MLP neurons of a small language model. Each row is named by its layer, matrix (up: input weights) and neuron, and shows model dimensions 96-223. Each number is 200 + 40 x the weight over its row's rms, rounded and kept within 0 to 999.
Before each neuron's rows, "fires on" lists the tokens most often at its 100 highest values on Wikipedia text that the model never trained on.

fires on: "\n\n", "\n", "."
L6.up117,229,220,125,179,238,211,184,209,167,207,166,233,146,155,230,154,283,212,192,172,196,211,162,246,189,223,191,240,192,221,241,210,246,177,254,229,197,199,169,170,256,239,210,173,192,230,221,222,206,261,250,221,121,264,226,233,243,195,180,161,183,152,239,221,305,225,147,187,229,150,246,232,161,197,222,158,244,193,187,178,263,202,142,172,215,205,179,196,238,185,224,208,230,169,261,128,184,176,212,215,216,209,214,149,200,200,157,235,217,174,211,245,259,150,222,172,217,114,185,245,130,195,172,192,193,252,139,241

fires on: "1", " mon", " once", " rep", "2"
L4.up137,225,214,163,200,131,178,214,207,174,212,234,215,178,216,205,182,181,218,127,233,216,112,128,167,180,210,228,260,212,199,203,147,111,211,95,215,168,227,212,273,225,263,194,233,215,203,233,199,215,198,154,159,215,267,238,200,202,175,222,195,161,181,245,214,237,214,143,171,216,272,179,206,148,219,154,234,207,124,187,229,226,210,197,219,201,211,223,197,242,193,260,219,262,177,180,215,211,175,156,170,194,208,227,169,185,204,217,102,185,228,189,265,215,210,179,189,198,228,167,183,205,258,223,172,162,198,199,175

fires on: "l", "n", "r", "t", "if"
L5.up183,187,200,241,196,178,244,141,212,227,189,175,157,200,199,155,235,177,215,160,162,165,170,146,171,169,149,217,214,217,160,261,247,208,131,212,208,191,146,197,191,244,200,168,271,214,196,148,185,107,207,293,237,209,230,228,215,172,191,188,149,207,161,157,221,175,179,157,139,130,219,204,199,208,154,225,272,195,211,224,203,185,211,227,211,192,139,157,224,244,222,196,273,118,171,176,132,220,238,240,222,194,212,253,214,119,219,221,273,207,300,188,223,230,214,241,215,226,298,182,201,224,210,169,193,189,137,179,181

fires on: "l", "ist", "er", "ee", "n", "her"
L4.up156,192,62,186,184,122,178,153,208,198,205,251,173,275,208,237,183,111,161,230,164,226,116,126,181,199,183,228,223,211,142,234,177,149,195,189,254,219,233,252,160,164,212,202,229,263,186,178,206,189,199,184,247,182,245,226,139,213,223,117,168,192,157,197,131,222,178,237,249,125,146,249,222,155,196,206,108,208,75,238,200,257,215,257,251,208,201,219,196,166,172,185,231,185,220,208,145,196,197,218,209,36,185,204,192,226,176,274,169,231,228,234,266,212,212,190,190,211,186,180,178,227,199,219,230,206,275,220,271

fires on: "stone", " stone", " red", " black", "ass", " wood"
L2.up92,201,257,171,260,195,257,214,194,174,201,213,246,151,229,200,162,238,167,205,221,207,224,193,224,237,196,203,232,201,174,208,163,279,258,273,215,226,277,145,169,127,161,204,202,172,179,186,226,190,184,183,249,206,213,207,246,206,164,310,204,209,161,192,111,166,177,205,283,171,260,187,198,143,222,184,188,247,162,182,249,158,279,196,226,203,206,220,181,217,244,224,251,190,282,178,125,252,187,200,256,198,217,171,172,211,186,259,171,117,144,163,207,215,213,178,246,135,185,223,167,179,222,208,186,205,203,203,229

fires on: " of", "el", "s", "il", "e"
L4.up29,94,250,215,211,208,197,182,187,239,241,218,239,205,129,297,179,127,262,191,167,239,252,226,178,223,164,171,260,236,207,139,172,230,216,181,219,225,189,209,154,289,217,171,227,248,156,202,215,203,241,245,282,57,239,166,181,172,224,271,212,148,185,181,269,137,142,197,207,181,163,215,319,289,209,147,146,211,179,172,195,191,281,194,202,212,176,245,179,206,219,182,200,189,195,171,178,220,219,162,250,232,186,244,126,150,123,236,238,205,186,272,261,232,160,194,211,108,232,259,185,235,242,148,186,216,201,194,173

fires on: "\n", "ir", "ear", "2"
L5.up38,198,248,128,156,224,181,247,230,176,176,228,189,184,156,205,146,147,198,187,247,242,245,190,238,153,207,168,134,211,266,285,223,226,129,134,240,205,176,119,210,230,212,117,206,239,258,229,210,125,210,149,192,200,243,237,135,211,202,208,225,252,187,189,225,288,167,126,187,227,232,175,223,150,201,203,107,161,209,170,150,260,175,208,300,289,191,219,270,219,210,209,162,99,214,179,226,225,209,234,183,198,230,244,253,194,198,194,241,151,215,196,237,228,186,199,219,173,211,129,155,248,226,180,219,221,188,189,191

fires on: "ad", " long", "at", " left", " Ah", " Az"
L2.up85,171,216,118,149,97,219,273,219,238,231,210,226,218,205,207,198,167,186,226,206,213,198,228,264,166,196,212,205,157,188,244,184,198,177,215,251,192,124,194,175,142,211,193,201,194,170,108,123,204,231,235,215,130,183,269,194,131,207,244,155,154,221,179,174,235,108,274,168,189,235,243,157,239,205,215,243,210,216,249,242,95,209,219,138,265,148,180,213,197,190,205,149,150,215,183,141,265,197,267,198,149,249,289,212,175,218,232,233,249,195,180,155,188,201,211,301,211,277,194,189,207,196,244,175,206,153,187,209

fires on: "ing", "ational", "ued", "ish", "out"
L4.up63,139,255,172,222,166,196,170,148,180,236,223,201,128,147,203,181,168,200,202,141,236,234,191,165,141,258,159,222,239,185,288,231,212,195,189,189,150,165,211,176,229,151,170,231,191,208,197,213,235,197,203,248,203,302,152,257,201,205,212,215,254,232,312,163,140,170,202,169,311,240,247,194,210,198,129,211,160,135,241,238,184,155,182,232,175,210,218,227,178,173,174,208,177,158,219,260,208,156,285,169,194,173,183,221,234,159,246,267,190,192,214,191,239,198,179,192,221,187,196,160,165,217,100,219,153,172,303,234

fires on: " c", " p", " al", " s"
L9.up33,227,145,150,202,202,215,160,220,181,205,187,306,214,216,193,171,161,140,201,214,239,248,160,176,248,219,205,205,228,193,284,184,194,186,281,205,199,233,170,185,310,214,127,158,217,274,228,264,217,219,102,174,195,182,133,175,226,285,187,138,185,184,231,153,198,141,145,154,200,198,137,167,163,256,125,147,252,180,230,143,205,246,220,190,222,217,179,213,160,220,222,158,263,205,218,249,167,194,137,206,211,192,237,176,212,142,164,209,158,190,105,181,233,223,154,149,151,166,229,282,176,186,255,252,177,214,163,273

fires on: " the", " to", " of the", "'s", " a"
L6.up391,259,128,163,193,247,232,200,225,226,207,182,248,183,264,194,252,216,189,170,201,183,202,154,147,208,160,225,239,189,150,203,200,176,224,190,230,194,175,170,265,120,206,192,208,208,222,236,154,265,178,250,152,184,170,157,205,254,129,176,231,234,267,144,203,231,240,160,211,164,208,224,137,137,208,326,201,181,234,164,201,180,238,177,218,150,134,158,196,177,131,240,100,256,218,183,173,202,198,196,113,180,179,175,167,136,192,253,216,164,196,266,199,184,167,209,212,162,193,263,124,206,151,273,249,226,250,112,204

fires on: " C", " Ag", " ag", " For"
L9.up233,295,164,183,257,246,185,201,187,193,190,209,165,156,203,144,156,179,127,175,166,258,189,231,164,182,154,175,283,266,149,281,190,245,259,276,210,211,203,199,194,284,242,198,194,229,197,188,192,166,224,206,226,196,213,162,175,228,208,263,149,140,164,114,275,234,213,223,176,167,191,179,240,159,182,212,215,185,178,213,196,193,151,173,177,235,240,142,203,233,215,164,294,211,316,138,199,180,160,205,172,227,181,263,151,207,222,140,227,218,173,175,242,202,138,157,186,224,189,205,252,239,199,216,269,147,192,111,202

fires on: "L", " L", " | L", "-l", " of L", "a L"
L2.up453,201,231,154,149,161,166,211,202,253,213,168,209,204,136,169,178,149,73,201,224,152,229,160,247,230,223,225,195,205,151,175,226,225,258,152,154,222,221,219,187,176,152,228,192,167,124,199,251,210,207,159,193,165,238,184,188,156,215,302,293,177,147,180,215,225,175,265,223,216,213,230,119,267,253,144,181,251,176,200,194,198,179,203,209,117,139,161,206,227,204,216,194,218,207,209,117,231,222,181,175,194,208,232,327,195,170,191,251,195,284,228,201,154,223,201,207,216,91,224,164,165,234,259,240,231,313,154,293

fires on: " K", " N", " T", "ar", "an", "it"
L9.up414,139,180,237,205,233,176,258,181,287,175,195,199,229,179,222,142,217,209,178,209,170,283,184,221,236,196,174,205,240,180,219,249,233,187,162,222,99,173,168,312,152,270,167,141,221,237,208,201,214,244,264,175,160,217,149,276,240,154,186,172,187,204,183,195,206,210,208,217,174,229,114,131,175,178,120,223,231,210,214,102,205,207,277,169,225,176,194,251,207,318,172,64,208,171,194,139,210,171,172,233,173,263,206,243,217,217,209,197,146,307,247,259,215,183,200,216,210,172,202,293,124,216,158,154,164,200,201,178

fires on: "ab", "st", "ro", "ic", "it", " more"
L7.up184,99,218,152,151,212,180,212,184,200,167,224,160,136,210,291,236,220,192,201,219,227,198,175,220,203,211,198,274,208,144,203,203,280,205,208,186,101,164,210,168,216,159,166,158,266,228,223,210,183,219,196,146,132,282,243,180,204,233,241,233,206,237,259,112,222,178,174,232,162,141,178,235,173,225,157,138,272,190,195,176,128,160,166,251,167,174,183,156,197,146,143,230,182,149,265,272,230,211,251,191,248,130,166,118,162,198,232,259,195,185,227,271,276,199,192,136,218,133,206,190,224,206,143,123,232,165,235,209

fires on: "er", "l", "ar", "ab", "b", "ic"
L5.up106,279,237,210,167,200,168,291,233,262,198,152,197,239,216,208,212,194,202,254,278,222,169,230,135,282,142,209,237,197,47,175,186,245,161,220,239,195,168,190,246,150,195,186,214,219,189,189,157,203,235,235,122,218,275,133,225,263,234,195,188,177,203,181,179,243,208,154,196,221,204,132,218,243,240,242,204,205,211,137,187,211,177,225,216,225,221,137,215,162,139,187,288,135,268,208,197,109,259,201,167,175,279,197,175,189,193,241,184,207,259,175,330,184,195,150,156,281,180,227,217,125,159,215,253,214,191,159,208

fires on: " Black", " Red", " black", " red", " French", " White"
L2.up486,122,255,244,239,187,293,272,204,146,157,201,165,277,123,223,199,234,209,152,192,191,126,150,189,203,197,172,202,182,218,138,187,192,236,215,251,225,179,185,221,184,205,229,249,211,201,212,292,232,167,230,188,185,292,184,169,276,151,236,249,139,184,136,166,177,134,233,251,195,230,200,248,288,167,190,217,245,172,206,238,161,316,236,199,223,188,169,182,232,187,240,224,184,181,210,109,267,189,205,191,171,146,144,181,243,190,270,226,122,221,218,189,187,153,193,254,179,243,218,171,127,208,243,217,225,102,186,231

fires on: ".", "\n", "s."
L6.up168,166,185,214,129,232,180,217,219,265,175,238,180,121,204,273,178,219,168,202,174,188,290,214,174,187,224,191,184,175,222,266,164,305,178,211,257,212,249,174,164,199,246,215,221,218,247,184,261,228,286,157,217,137,217,203,223,181,207,169,208,250,163,242,197,213,231,145,171,215,187,260,90,183,262,195,212,288,211,225,216,278,213,220,184,186,258,158,223,233,212,208,151,178,195,189,135,170,200,247,202,160,141,262,112,165,207,189,135,233,131,251,221,212,156,234,195,206,122,176,248,134,186,208,244,140,216,185,259

fires on: "y", " rep", " reb", "–", "is", "a"
L4.up327,232,205,227,236,139,263,205,206,192,192,232,175,210,167,114,156,283,160,160,250,202,278,211,149,100,216,225,123,249,205,261,270,212,164,159,189,211,228,208,203,230,217,225,158,169,255,235,166,187,247,175,165,245,236,273,168,234,195,162,201,229,235,183,210,190,268,153,208,187,210,205,177,189,183,253,271,197,210,158,206,161,199,224,261,245,199,223,260,160,209,179,146,240,204,155,236,278,219,141,180,209,178,189,241,165,261,193,147,149,194,165,160,179,179,219,165,225,220,225,186,197,184,183,273,130,155,208,195

fires on: " the", " a", "or"
L9.up494,195,172,234,231,136,220,175,166,199,274,225,234,195,175,232,203,153,253,210,176,223,153,175,103,181,173,248,104,218,188,196,233,199,163,198,175,193,205,221,257,155,135,185,241,195,216,211,174,297,172,178,236,246,257,128,227,184,182,101,188,232,182,192,225,266,217,243,181,219,228,266,159,165,142,187,202,192,185,148,259,203,298,235,189,215,106,176,183,189,154,157,233,186,185,144,120,210,262,253,141,163,259,215,116,173,204,267,162,238,198,284,232,116,200,235,230,136,261,163,175,215,149,240,209,190,238,183,115

fires on: "ing", "ett", "ist", "ish", "on", "art"
L4.up331,205,235,166,192,114,136,170,89,188,268,210,124,161,201,157,189,200,253,228,282,277,141,177,180,206,145,209,182,197,136,183,210,205,217,212,235,216,161,191,204,224,219,211,195,214,225,219,129,161,210,214,247,121,208,204,171,160,225,181,175,174,184,259,203,129,150,174,218,176,168,286,203,244,212,224,240,167,187,219,256,255,192,199,183,261,289,203,198,228,216,244,194,236,178,199,173,220,271,203,221,186,186,272,179,310,210,212,275,172,190,209,223,234,179,188,199,280,200,137,204,207,189,145,276,174,225,257,214

fires on: "c", "ir", " tem", "isc", "il", " Disc"
L6.up51,199,185,203,224,273,168,235,237,203,183,235,93,104,142,228,219,150,251,188,152,144,247,233,229,217,260,157,216,166,219,236,192,160,213,138,175,214,204,209,218,238,215,194,111,194,184,155,202,150,211,150,188,166,232,166,95,191,204,96,224,141,260,204,171,154,193,154,216,206,265,111,174,199,177,172,170,154,188,135,217,197,205,191,140,179,135,214,175,223,150,158,234,145,279,248,170,200,198,275,232,207,157,236,205,178,229,244,205,208,257,213,181,178,171,251,185,188,238,202,158,176,202,229,190,237,217,276,165

fires on: "2", "1", "–"
L2.up91,233,203,249,214,204,241,180,196,132,238,110,219,190,95,171,156,127,172,211,249,156,159,228,199,195,189,235,262,189,186,217,196,170,292,230,191,199,153,258,151,226,248,237,188,213,243,235,165,180,197,222,117,201,229,181,178,166,152,170,172,220,243,123,121,215,213,222,242,192,263,212,140,106,179,203,221,170,160,229,222,223,167,217,201,156,214,207,152,216,98,153,229,209,187,267,204,278,194,203,200,170,255,257,235,235,203,171,194,164,179,156,217,173,181,260,139,267,185,186,155,179,221,220,180,149,272,241,170

fires on: "all", " high", " full", "ll"
L7.up376,167,167,169,195,196,168,232,184,140,167,131,170,214,207,230,188,228,170,235,296,225,189,231,245,185,236,200,189,203,204,176,136,210,215,209,201,260,173,242,209,241,189,183,142,206,256,197,141,215,168,171,240,155,227,202,176,187,169,138,184,146,204,164,153,175,137,204,171,175,197,220,154,240,192,216,161,241,195,219,266,204,263,242,179,245,242,159,139,264,196,193,212,238,281,176,171,149,267,264,170,121,160,178,205,211,269,225,206,267,176,195,171,194,196,204,152,222,165,175,244,197,275,183,238,138,180,190,216

fires on: "r", "j", "ic", "ch", "l", "h"
L2.up246,196,220,128,160,150,124,255,162,211,215,192,191,206,245,234,213,223,224,188,196,196,205,171,203,187,148,185,249,164,149,220,195,203,94,195,227,162,203,225,236,192,184,249,215,259,126,189,229,139,199,151,243,182,207,241,236,175,251,266,181,203,257,237,185,184,195,182,255,211,194,174,139,165,201,215,141,286,178,115,246,178,262,270,194,215,230,211,298,282,181,210,221,189,247,173,141,190,208,208,255,162,195,179,197,186,230,209,225,235,212,134,253,183,239,88,209,261,255,203,167,234,225,219,173,242,146,165,148

fires on: ":", " has", "ve", "ps"
L6.up266,170,224,252,152,270,227,208,253,179,209,110,237,192,133,211,103,216,236,329,252,230,261,269,198,226,169,200,211,279,159,241,182,152,210,156,161,289,209,220,228,242,191,184,209,152,188,196,144,167,140,233,174,187,104,225,179,182,181,174,180,218,216,229,202,259,158,215,239,197,199,246,159,200,174,228,214,284,263,173,263,186,177,148,172,152,267,218,175,238,184,185,182,217,153,240,216,111,137,220,251,237,215,222,177,202,214,213,211,127,176,211,192,191,168,205,231,235,201,257,164,243,155,253,159,177,184,151,186

fires on: "\n", ".", "s.", " for"
L6.up337,199,278,206,123,222,247,202,189,131,254,134,237,172,162,282,177,170,190,234,160,197,211,300,199,212,218,140,203,159,191,199,140,236,224,177,255,204,170,149,231,171,203,175,203,252,254,141,213,161,190,241,174,140,168,207,165,129,193,196,148,170,205,241,193,207,172,262,162,197,208,255,101,197,181,107,196,220,206,196,171,195,179,242,239,143,198,218,231,258,163,156,182,186,206,244,222,108,254,179,283,226,274,206,155,180,197,175,200,247,215,263,230,241,191,172,219,225,97,190,235,140,196,226,167,184,199,237,218

fires on: "at", " Mac", "ad", "az", "in"
L2.up449,196,233,169,207,170,155,203,181,212,195,166,152,201,195,205,199,184,165,220,276,211,157,215,176,183,201,241,226,201,211,204,161,249,207,211,170,182,220,127,225,141,229,200,246,197,180,209,201,195,239,249,206,204,199,187,168,129,283,133,152,165,198,290,216,201,198,267,166,149,169,217,189,200,163,198,251,214,197,223,168,122,179,246,152,222,221,211,205,171,192,134,114,209,210,285,146,157,88,216,165,206,241,193,250,223,286,203,184,161,188,182,230,200,189,207,210,201,234,111,303,198,178,249,266,142,111,163,221

fires on: "it", "ul", "k", "n", "ab", "ar"
L6.up186,148,287,215,189,188,225,220,114,179,155,231,229,181,166,246,250,273,239,181,105,264,284,174,215,210,201,189,171,182,180,194,117,234,230,227,233,216,188,226,206,217,252,187,183,270,154,164,232,220,225,256,237,199,215,123,162,228,242,191,147,134,202,233,171,204,196,203,194,167,123,236,194,220,206,174,163,241,155,186,127,180,266,243,217,229,196,149,223,182,218,157,169,190,214,177,212,216,154,153,227,195,183,245,186,204,282,259,172,195,263,155,302,213,191,186,188,237,190,227,268,196,178,188,227,290,172,217,168

fires on: "ill", "arl", "iss", "isc", "p"
L2.up402,183,139,159,243,205,238,170,181,219,144,229,190,181,227,225,174,261,74,138,195,205,249,109,253,196,214,141,219,250,167,207,253,180,143,188,188,243,197,172,235,213,245,229,165,186,151,167,259,185,277,168,204,164,223,176,158,196,246,195,193,194,243,178,230,133,202,198,263,170,258,182,279,150,212,197,190,229,233,217,225,147,214,197,274,207,141,205,197,148,220,260,204,203,165,40,202,207,181,271,227,213,198,233,201,126,229,196,231,208,159,242,129,235,255,227,167,180,207,214,170,188,182,229,270,157,177,120,151

fires on: "\n", "/"
L9.up113,149,198,242,218,262,334,228,271,239,230,188,198,205,239,248,127,147,231,270,148,211,214,282,167,172,216,140,134,186,235,240,189,246,184,182,202,166,188,185,162,208,247,188,271,240,298,147,157,221,187,178,191,176,201,212,198,135,175,213,239,215,155,168,185,276,165,238,188,234,210,216,129,196,218,184,270,202,203,228,193,226,127,227,202,216,189,182,223,198,183,220,220,145,235,145,232,177,175,222,209,240,212,201,203,159,191,228,223,165,182,241,166,215,242,168,194,180,155,192,156,190,208,186,156,214,164,186,168

fires on: "ad", "as", "im", "ir", "ill"
L7.up144,205,204,262,153,160,241,199,218,193,228,233,162,195,273,227,136,151,215,237,176,203,127,194,159,251,240,160,227,215,146,248,182,203,209,184,262,192,200,122,212,135,184,158,189,272,184,134,200,168,245,297,221,174,129,330,161,136,230,218,218,179,176,188,206,240,202,133,209,209,234,180,184,162,216,200,171,175,248,246,176,141,172,164,225,223,195,218,285,188,225,140,220,226,162,236,209,150,238,180,144,234,240,147,190,275,108,250,129,148,185,266,212,215,230,205,177,158,156,263,161,208,203,263,202,235,256,149,184

fires on: "===", "e", "s", "ve", " has", " have"
L4.up246,230,229,212,192,220,147,202,243,204,170,200,204,239,194,248,219,233,255,284,189,273,249,151,173,217,270,187,224,187,133,237,240,183,172,95,277,288,172,169,158,214,226,195,197,196,156,222,198,181,225,176,218,157,187,269,198,182,219,179,209,271,130,252,212,151,175,223,228,195,279,231,150,217,226,180,223,248,202,282,151,257,246,235,200,137,243,225,188,194,194,218,172,231,195,129,198,129,131,213,208,215,192,213,189,197,156,226,180,132,181,207,160,206,174,205,213,152,155,221,203,273,250,233,137,202,163,281,199

fires on: "2", "1", " as well"
L2.up181,294,234,118,179,193,142,160,134,97,242,175,255,207,201,268,169,140,148,186,205,243,262,168,231,199,178,149,305,217,190,245,279,112,183,268,207,281,203,188,217,156,200,260,210,211,232,234,140,181,224,190,217,222,172,258,239,138,171,192,195,154,142,244,190,173,226,219,182,135,266,145,152,159,190,123,260,218,139,218,184,259,188,214,244,214,213,165,155,215,117,204,239,268,209,148,217,164,155,194,224,211,227,170,145,225,284,195,141,228,133,147,234,259,217,247,203,235,144,136,226,280,198,205,167,125,185,150,164

fires on: " | ", "el", "ary", " of", " a", " appointed"
L5.up300,172,225,250,177,153,208,146,166,172,201,163,211,179,158,202,179,82,199,221,192,259,190,149,233,196,193,177,248,151,203,213,193,277,229,267,238,201,218,193,215,145,217,211,171,280,254,174,220,196,231,204,220,130,164,206,254,180,241,216,191,162,237,191,166,214,310,206,283,215,153,248,174,220,187,135,128,201,199,125,206,231,262,243,124,186,137,177,198,245,259,147,213,255,216,254,212,237,209,218,210,257,247,221,203,153,109,222,198,118,150,264,198,172,184,161,205,237,204,188,242,199,255,172,182,180,187,241,284

fires on: "ut", "ov", "th", "ad", "ç"
L7.up23,201,238,202,165,213,179,263,183,245,186,173,260,184,229,171,196,230,160,198,208,223,186,227,171,169,233,197,283,209,202,278,259,200,260,206,131,227,190,189,184,211,160,187,219,218,253,278,105,164,201,183,136,241,189,123,202,104,250,197,157,221,161,229,181,245,155,231,220,173,135,225,215,192,224,252,204,130,224,209,214,198,215,175,221,282,164,230,170,188,196,118,197,223,136,213,221,96,238,235,186,230,242,170,273,188,190,169,203,188,264,205,204,216,144,193,218,186,252,208,241,221,179,213,193,90,152,225,199

fires on: "r", " br", " thr", " Br", "tr"
L7.up256,198,195,214,162,193,156,252,177,233,184,188,136,207,196,237,167,224,213,286,161,201,169,156,223,181,217,158,233,218,213,212,137,201,168,209,184,220,174,177,230,203,225,148,205,224,206,183,151,190,144,262,249,128,196,231,246,212,188,249,104,174,157,192,229,194,215,192,154,245,168,185,179,222,273,222,173,213,179,198,217,122,184,171,200,224,224,182,206,239,129,238,224,205,250,157,181,92,218,100,179,253,244,200,151,204,201,152,203,94,281,176,232,197,165,174,222,241,142,202,203,199,205,192,288,157,262,201,221

fires on: " M", "ear", "pe", "y", " D"
L6.up450,194,257,115,255,191,188,263,193,51,208,125,210,145,203,246,284,268,208,223,218,234,232,184,278,197,188,191,242,149,220,176,266,158,184,199,273,120,214,174,220,150,243,177,228,204,214,184,191,100,154,280,243,188,155,198,173,164,176,253,200,139,217,228,169,261,247,125,179,178,206,201,165,242,172,150,248,245,187,225,150,191,177,248,276,328,157,226,158,160,199,201,139,162,194,175,153,155,227,255,181,226,224,194,193,199,235,204,209,240,202,97,219,165,209,221,228,137,193,188,200,225,206,159,177,204,196,230,261

fires on: "0", "R", "O", "T", "ib", "Z"
L7.up271,176,197,156,247,141,227,116,167,250,197,205,199,200,228,188,193,139,229,281,172,206,190,161,186,153,186,211,222,247,162,154,217,219,217,94,199,180,208,197,278,222,290,164,245,182,168,218,224,125,212,197,165,198,251,190,174,237,273,244,203,257,141,130,179,275,278,220,210,177,199,228,182,149,208,143,206,227,170,206,159,194,205,219,205,213,146,182,208,212,224,204,143,234,220,182,223,304,215,278,192,175,186,220,177,178,243,241,154,226,205,137,176,213,226,198,230,176,231,155,153,186,212,166,255,276,153,183,152

fires on: "\n", "-", "f", "ver", "."
L6.up344,289,189,195,131,193,198,209,236,263,223,206,239,185,193,219,177,282,180,161,229,251,180,169,210,237,182,199,254,174,212,260,209,256,194,205,216,207,158,168,159,251,208,234,236,210,215,119,220,161,194,199,173,196,183,168,239,311,178,197,156,246,122,226,248,267,195,231,166,153,196,182,232,176,199,151,238,181,183,217,196,213,150,230,154,193,161,231,121,212,207,206,122,160,165,237,124,163,179,247,254,179,167,247,139,158,185,223,219,197,246,190,184,230,177,133,148,131,214,183,201,238,209,233,188,283,166,208,218

fires on: " Sh", " Mah", "at", "h", "am"
L4.up347,201,183,239,191,221,215,151,154,211,229,135,266,192,258,248,185,208,229,213,291,231,118,254,201,168,202,257,182,186,166,154,236,176,227,273,210,208,178,305,219,186,143,188,182,222,251,233,194,193,219,138,256,202,198,265,132,172,303,230,162,267,143,236,227,165,197,195,236,133,142,235,213,232,231,234,275,212,126,201,196,228,178,251,158,166,211,163,157,183,205,211,207,231,212,235,178,207,173,147,193,215,186,163,187,92,216,249,218,220,161,164,184,208,179,118,146,187,215,199,255,230,246,189,241,214,153,196,196

fires on: "B", " (b", "-b", " Bo", " colon", " Bar"
L2.up235,171,168,204,153,257,171,204,172,166,99,194,229,230,213,195,191,126,179,159,193,191,172,202,243,233,144,236,225,174,215,84,160,181,186,231,165,193,158,230,214,149,248,201,165,239,140,113,162,197,180,254,242,152,155,201,258,161,176,222,274,207,186,209,206,166,203,207,271,222,246,198,226,257,194,201,279,204,202,244,267,104,216,170,146,245,200,189,176,161,187,271,185,212,144,224,175,243,217,186,192,206,205,159,150,237,157,306,292,134,137,274,158,179,192,289,284,259,193,249,141,199,241,255,182,198,176,206,165

fires on: " ag", " tem", " min", " sens", " Dec", " dec"
L2.up204,137,184,184,255,179,237,227,168,252,200,227,184,177,208,170,249,222,255,233,174,211,241,158,239,201,181,272,167,172,223,213,149,239,235,203,229,144,228,215,161,248,233,130,194,223,272,143,225,168,185,175,220,202,189,137,155,190,195,206,171,213,181,117,203,220,169,158,218,169,206,158,267,185,231,204,250,221,93,235,212,174,185,237,154,231,260,209,120,199,152,213,185,156,136,229,210,182,117,216,256,183,179,224,141,102,232,214,212,204,238,266,146,144,196,216,183,139,274,258,194,168,256,271,185,167,239,200,259

fires on: " K", " ag", " Sch"
L9.up164,220,165,203,168,152,164,225,205,188,157,258,259,232,139,188,156,235,186,252,165,214,174,209,233,229,252,167,236,268,196,222,207,186,211,184,223,165,215,203,192,226,214,256,193,205,155,106,177,221,184,185,259,162,196,179,202,222,141,238,193,192,219,131,249,221,228,242,241,264,155,193,207,110,138,185,212,300,211,198,193,274,138,243,137,239,238,218,203,240,226,233,170,311,301,85,218,189,181,173,191,186,206,182,155,216,249,181,191,205,275,242,133,194,174,297,148,196,280,178,265,138,248,128,243,182,192,218,230

fires on: "L", "-l", "-b", " of L", "==L"
L9.up267,167,204,176,171,274,178,185,201,242,188,285,223,162,124,161,222,139,185,113,158,151,192,152,177,144,226,240,284,251,195,141,281,201,235,141,182,193,186,234,207,146,245,180,197,153,140,169,161,233,176,179,238,149,199,229,219,145,224,190,248,112,161,234,232,211,220,200,197,230,140,177,205,246,278,164,200,206,227,196,150,232,196,136,190,203,175,238,275,283,128,213,259,274,133,173,157,326,69,163,254,163,147,184,188,192,242,198,271,233,198,160,185,120,189,169,254,182,153,203,249,174,186,191,273,277,248,195,178

fires on: " dep", " Cor", "q", " rank", " type", " Reg"
L2.up447,155,302,238,210,179,137,240,223,218,257,159,264,190,222,261,181,208,154,208,246,135,167,157,233,199,189,238,221,268,238,149,173,148,208,236,185,179,252,236,206,220,217,232,188,212,181,266,113,157,166,201,212,194,145,230,229,248,250,229,173,179,173,180,201,216,202,210,320,168,211,142,177,247,196,232,257,166,207,156,215,215,168,226,251,245,226,119,184,263,227,192,137,171,134,168,231,210,187,172,243,166,177,249,169,229,271,233,146,158,179,133,199,192,198,292,267,133,223,291,189,227,205,194,196,196,213,287,203

fires on: " al", " p", " r", "gr", " sp"
L9.up191,236,148,197,236,233,155,165,203,181,142,227,228,265,216,201,233,121,226,185,182,139,209,207,172,247,257,188,236,237,242,269,126,192,215,199,198,136,150,149,160,199,219,210,280,215,231,176,235,202,206,176,186,241,210,179,254,238,192,153,165,232,197,266,203,230,198,207,124,178,184,136,232,196,228,154,167,204,236,257,284,225,207,244,128,210,228,184,193,217,200,237,186,235,178,249,205,202,137,113,199,117,235,117,194,201,180,193,154,267,230,210,241,237,186,197,149,116,134,223,228,181,192,233,195,206,248,157,215